config.toml
num_hidden_layers = 10
hidden_size = 512
intermediate_size = 1536
norm = "rmsnorm"
norm_eps = 1e-06
qk_norm = true
bias = "none"
tie_word_embeddings = false
lr_head = 0.00668
decay_shape = "linear"
dataset = "wikipedia_en"
MLP neurons of a small language model. Each row is named by its layer, matrix (up: input weights; down: output weights) and neuron, and shows model dimensions 272-399. Each number is 128 + 32 x the weight over its row's rms, rounded and kept within 0 to 255. Numbers have three digits each.
Before each neuron's rows, "fires after" lists the tokens most often just before its 100 highest values on Wikipedia text that the model never trained on.

fires after: " the", " The", " and"
L7.up93:149200173157129132140169113166113135113071106143117133072153141112151112094144085090144135155107077114151098125143137143184118089087115099116138112122134131080105114140147115060082123144102160141192111130065122151150142110093149131098112109146180139138094082156096149118158124093086159110063095079076158123173128099119154076123149095182139076110140145196172147181139125122136104126157
L7.down93:077120182125200181157097115152123126119152165166106146159123128131179110127112129128090111139053130125145142128177107138134191151109184127090103148143116111157118119170119113076123169073078107121135210102115125062161112124129131094134142132188156119121159087124105114149093150203169138142190148136150076120147174175176121121134142108117095114133064152094153143102139148141048083135127

fires after: " m", " (", "/", ".", "-", "–"
L6.up642:126171174168105125107165096121138109158095146212122121128123169129128143116115166147166154110055136166104186171120093109164092134104200159173153116117130126141150087160122108123087133151073113144120073144085151108152138119092155159155126117186122090066179115144167163088095189095128112133132156150125131107113114096155125142164139108153078112070134162169066103175083157123129155122171
L6.down642:075112149105159060179148121107098182175089109121140070071142107094166184168183130118161140065147116143149095090108138157031144159162120119099135210145137138091130132091055143105089111070147170125147139095143099142199187117117060195109183151100143121087097114127128140219170104112107111122076083095147122104171122098150135143066114137137124114133104118133108146159193170127150102119132

fires after: " |", " (", " for", " in", ",", "-"
L4.up679:094146100165116147145181130165096157153136124201185137164130102183106205118128097123144203168111076129155138160106111166133077117104109136109119096174114127110141081198140099093125139136141099111112140119132170082177110176104064140057142166161177084084140185126102117103103158135154110100132140108128102107129113083146154079120177133144112118069164157161095109087181167145175175125106
L4.down679:129163101093061167127216128174100124095104057119143145150169188086140151107103118148121145107142147145139087093134153160095128119111167160131145128119119125097135104108100127147162152116122197158147187111058103172163149154103096130091124098090140150157118124138097189099112088156072102112118107149172116082106149162097147141141111134141094113129096144115087119129111171071119130160124

fires after: "\n", "."
L4.up351:137128124160110134084155159127123085101120133125079079111163144096138136092120131128123145170090126103120159093102119112119106098120154168131126153138089128065141094111121106093107125130140163138096157139067135176112077098146117091121111210130189091129108104100100142165095189133142088102107051123104128081112123122157143093121165150184142147106146087099078111091118129133146173103090
L4.down351:119076112160150101178115131130147166140108124103062131161148122142107118128172125099114196151177100101117152100108167170151131149090161168158160084127159147114152105097072064177175090133222134112181183159122133095166150142135166104182111173081169130126147150101158131139134129165111101128143111219104164082144146119115116146157102124176105076124136153140147144131116104150098166121128

fires after: " |", ";"
L4.up972:124158089117138086106109126147054106086137149166096117194123115097148166103165124140080153116125102114167131105092124050124083106154140175167147137144151049113125161162096121123118088116095123117099146117118132125175176128122168144189122151117060176155120174166112069122105192111086112137120103153131132083141146147128127115105165096170132160115127155133205078130113147107107119151192
L4.down972:129096079144112126137141127179057173156211096146154120148151115115115102200150144145083122121126079123117170123102087120071154109164124141114110096146100118108106123170075105117129084146124166134120100120139137109147179118066103136210099141141117135147136125122171169174131137116144142100130112072116153116109083151167105103084143152103203146146113155134156098157086152105181038135125

fires after: " and", ".", " |", " (", ";", " gave"
L4.up622:117189145077112112137179152128131144095126106089124075102160090126128178112143150146130133198096171197123165111135179084163143108164158130136164102161098117149166085134105126097093111084096128073122100128114108110140150148127091140141172152143100133122124156095115135167131170152089055090094098118170169148145109151158098094180147075160087168138117147134111129118144084100103171120173
L4.down622:097148201128120118145077115110154125130104164086244102151145132113203164087125131214159079136082098116117078066117046085109099140130071108111129110087158128096122135177126113155157145132179143195129122143136137172129091122181124085111144104122099155090151166129192104151069095103139190157148127137163156126137087084081159144090105159119084111094135092152152068074117143133053127113165

fires after: "\n", " where", " ", ","
L4.up852:151127087099149102144119105153136145175074106132124123114109150146138106132157119101114146122140164191107128087129159133100074114072132123170140116143147141093078087153094166077132041059137121163202111195136130124118088113086096210078072139177139141050129116096125101134114121099114113094148165142120090093161121110080062091156133104078175156138056068159122060095151161112140201111157
L4.down852:153134144116184166146129142113164149137110135156117143133165172098143139105081126111076096188075125087183094160110120158143173156169114142069187151094108197083142167121131151129185127118157108149127084142069125109137131150169138134083112110176152056139147115142126113088158121134096136131153101154125143136119153149118129122112109165093144091096134210126177112103120123108111106132114

fires after: " in", " the", " of", " won"
L6.up1086:134104165118058106093132171104154128110098137104187101120202143154162112103089187111149151114133085161161055112141128135150140092108080144103108151144177103118147087138163134133151122097162149125134112194161147139123095125120174157120162139155156135110071090134114200051174112150071197126097086055135156098056095142073130102137167125117114134123190099134130099096144106109118158154129
L6.down1086:105122155141115140132193133120159108098131135142148182106162125112199104156130105179153179171111152143190118125106141145100132129183139091139091165112126171140194140054140150097165163095133093173101116088131114112159152130131181134065087084144147100106207063123107100106142142104098109134164159159144150149084153137126077140147131104102082133111096062168133176101176115073120137130185

fires after: "\n", "\"", ")"
L6.up1282:103182130161085186086153151099102114168090086133148130123126134120153165090100077105145127200111107161128111124128113095132088097169134168109086101145130099108117102192199158057172066161084125150089145154143084124148078144119113135106118181153158100129069122123108096136114139173164183071127112133153061128193106139130142102138099108165115125073169106166119081056138126049122175135145
L6.down1282:132110084167179112174163130105119119136127074146074141137079171075136134121160183115067142114124129155143154099162146149139134143048117142073190097143117108142162109147144144134125155191149088094097106167105122102091129175121171084135108121131127118104208080122122122100118113103168153089124050155138161088119119123166142166147077119130144131103160089118163144154131130099099076142085

fires after: "\n", " |"
L6.up317:113190141125134062136217074120098072097121126161166142213104108118136126084100129117179157151078125155121110077135100143089196100117155144142167162206192110065097140159141166126129117085089152099067102110172165140110122124147104166139126129190134063112088152167079122137078140156132151082206117134168150100090110094096122141177092157169089065158203173137104120154149169105169130111119
L6.down317:161177153144141151118128123107072220148032064108161067152134083138099105111152174183122088117143177086145129169129126113112118200121170102116103092093127140106114122126192138156186143097187142142137155137087126171139173105158132087124082168147116142090143100118104152085094172096078153117074168127110108109109111145126106121153068128177134097160132108095133171136120124100130121141100

fires after: " the", "–", " during"
L6.up143:181169185171189055116121123117166064153102106054107135086143160084151125123133095095158141177151111168150147160135104114106113144147112130077094060129191119119149160144117159094126092133129160144173125192140201164128113172123160153095139134166150134170044104133132126129137085089160127127122123085103153117101157149110091143129165087122100104066114143173129144159137084132129139101077
L6.down143:098145099085113158128094091118143100216187137136106101124175064111160104103129128066123140140113116135068097128131122142169046141153141133124069169092133109152117118155124166122164109094078084180172152177089129121131139111177149115098166145101094155073184064140141113131148190140132110071084114096128061129171167154055125111090126123122152153153142159136158135134096150122169130127097

fires after: "–", " the", " War", " in"
L7.up903:126139173151175043136100138093160067105123135111165124147125197169156147101085131136153084178158064134184123122085149117103131102107096164108129081121079190137128139143067134077136082097148159136169149153189113158121122142138136189125099158141135157166129115158145201088117120115128167127093188159125107102124168116150118100163106101123099140087177121130140104082122162192113159114133
L7.down903:075101089096108134171077135081179152114131152085117076128102142191133115163173123117104107125121141076143067090101157101142160121167140129136123120090200126102155095162120132178127133147204157164126147148116159093143107086171071093138091141148095117150151095131116162125101114149162142075125139166160153100115160185035131132134127145101170150144161158119103114154104171092115093100157

fires after: " |", "\n", " –", ",", ":"
L4.up945:186148173082123155152139099113108089160110106157127141147105106109142154145060092143099123165112150161132143106117124093056096072148177140154098141121184134103142133155117160053151132044130121108123087129124152109127074136107103178115162142143180141061059149126101105113076188141108121188177088127137101111159156097127093079117169098151108153181099152203106079113106159146116136142146
L4.down945:103132177131139107159055170141120134152025167154167139118137150174098106112092136166166100104124127100179107152140086098138172108148117092126175140128127121151134135118167109148054129217158163063171108173193161092151123141148156108124135185165184168131091134145107139120099114142174132094120136106131228112126169085065123135087141179149205082140147157163169102049167072068100109089124

fires after: ",", " (", " March", "–"
L6.up1381:121158134185135096133097092150112194173116126114223136117146169119186188146094144081163149124117077167173154168062107124108144087128156149159173108112139154046159122156168171093110136137127117100092143128208077124146117108099114141106093097127131131148136168128143127130142171167102165122114104099171137100101085089139093136170132131097047091068129124133126126092125204153141134174067
L6.down1381:137138118097136128145095083100160150117171139075119133148137115118094092105140140126159072108199093123112174136157154157111133096177109105128147138156145187136090092153130129167153093110077114135118143112151087197096117131149084147129147122074127164092128158167129131174063147089127169161092141136135114095163168106140131150135107152157071123082095150117087109189089172097144063083144

fires after: ".", ")", ")."
L7.up1463:136127124165116112079128157122074122121140090132147082122109164193115130134074083141143142188067125107121134153088120155153116131120125153146116162072113098065163087141104148126108063147134171149114141078117124158083021163148111089139099169104114128163155103124157123120136131103175126078139050142170140128159081135070079132168124125140094134094106117137090151111129145109128147137135
L7.down1463:168159133160121112144213144175098099119114120094116107151148136197141199118126119198154142136113136185073107105144114185126091164085114163125144133150120145056143095070138178137094107152114146134125114141119133176087093108094118127100124139074117118158155122089130109172141142111136101103152135121122128158155147110158145161100170168137127110105079119145087154168118156122094163154116

fires after: ".", ",", "\n", ":", " (", " that"
L6.up394:144164137132133156159152145135086083101083111108150117182181169174154158103134143106126079121092097087133194064117149184079093082125148139141163096109114138102143063113147130089086104065146165096142124193180141128144138191144117115199077169131149092149159087111146144127170201104094132037049079127202124109087129165159100133149183087128090139068134110119166125070123157130114144156094
L6.down394:127136098139109125135100083163145148110126133143163135192114144106150157112117106110116163116138126120112154158117141118075107159154076084118189120167135133124164126111111205138054238114103111107152141091141124202104119149101073085160078047047091192129115134116138123125152118132154129112120128163064129103127145105172159131056157161141120169088112174065199145089091128141096157181142

fires after: "|", "–", "-"
L7.up399:097204172106145107184144180111164154154176112119238135155137152131200098160164152114157170115092104127148158119133158150130129098116100181112142099199100079131095172134118176092050115165131136117119112178174134121120066147134096090135087134171126128114149171127066159110148125137155131125154166138125106093167041130125126149107230133169082170096147096106106084173143166129181118136115
L7.down399:167131083155114139113113053068177091126133114110098120110124140087110091192149133132201130132062072141149146170149114160131165144173152112165127135115151092115128115115146160166099161169107126094076156114149103119180160089108160117188110109116142128115099153116066139163092134108101167102121148112114123136122123160159127179124114165101098085193114089182124138107162153139102055123100

fires after: " |", "N", " population", " 1"
L6.up1485:124179113116153131101118121122060086137109144158135107136140115120150185066153077128213136101151082114158184119149120083174116107151123112142097155106136128083137159113147134099133155108070117184121117148083153120135166129129124137126134114126183077135116070177161168119156188137121178114019082133204134129178052153137084124173169170132156161109158116103136033126147098094153161107161
L6.down1485:086091156113083113147152145131149194226136156186123151136168142141148067171128137124150154144158101091067144152084077221115153156186073122120135145077148121108114125124162111063132137104117123150104093136130096118101125085128111122129142142081078123139085090074142092099112089143178128158160113090157118150147086128122115113090113184155189105112103126059181129131107174108134100141150

fires after: " in", " the", " and", " throughout"
L7.up690:178142170125126072153119165148133152103102122111227123108184123171164171165150109133093168143079097154096094088103120118109088145121101160135126158161181108110103140134171132150089124146139094106121146155129172135106124205096154125112115123161151056134096094166125119046149124153107162088092099105175127101067093084151113157095149082123118136108157146137140086111144085156175151112116
L7.down690:139142173137154161159165124144153092140145112156131088184116028161159140141067162149116140139093134191145152144106125170153084127155138111134065134098130171122107173169104171105141132150154103121130161146101138083130081107117159087130130099108169150188086066129090113126097173100079143068126124100143196100121111143122151176144147127124104119071155118135099129127154061105184150091135

fires after: "\n"
L4.up1181:152158144177114059081215119091108117129137137118139091114198130153125140101167119219187162188066141138148148126043131092130140128113169145182127118126069125080109107114159116137123120132140125151087154159101131147102116150129131135080148118119123169156129119089142102103114142130132142149143077146181148112150153090099106106193159071166119136070123086122112125175109115163113159119088
L4.down1181:117128109107115124122181094158145148154153118075101116154146184151115146114177117156172139114159090122048129144132173120121098164091149147085111160152184173121096135000165091195103110151121139152118137078140089132108137115099102109192070102087126147150135209109164154148125172129196121160071186137135136150138184149108079123112127096200083101124133163088180132115075118112124150160095

fires after: " |", ":", " with", "\n", " has", " and"
L4.up0:119126192113129133122174098134139087055116108165108034133173087093154151067155057137111123123098177124130177080097127113131082066125138167144095127142088135112168120169111132111154125098095120109105138125099154139103157120068151194175068150157156143114141113114108087147106187128099167141095142169181151141112092104110092123138175109147102160158127097137148160120158138048125191084080
L4.down0:141137110210121170148160139135094149131119135125169067148127135117072121192144148174148114172106154077178170137125152114136124157149149093150074080143178153067177150159087100157150147122131155102136165088180099179133133071143112114142082107141126137123109145112147116143123149028126106164117143101136135167150128074132099115165151117111137130086117143121159142181131141174089135144076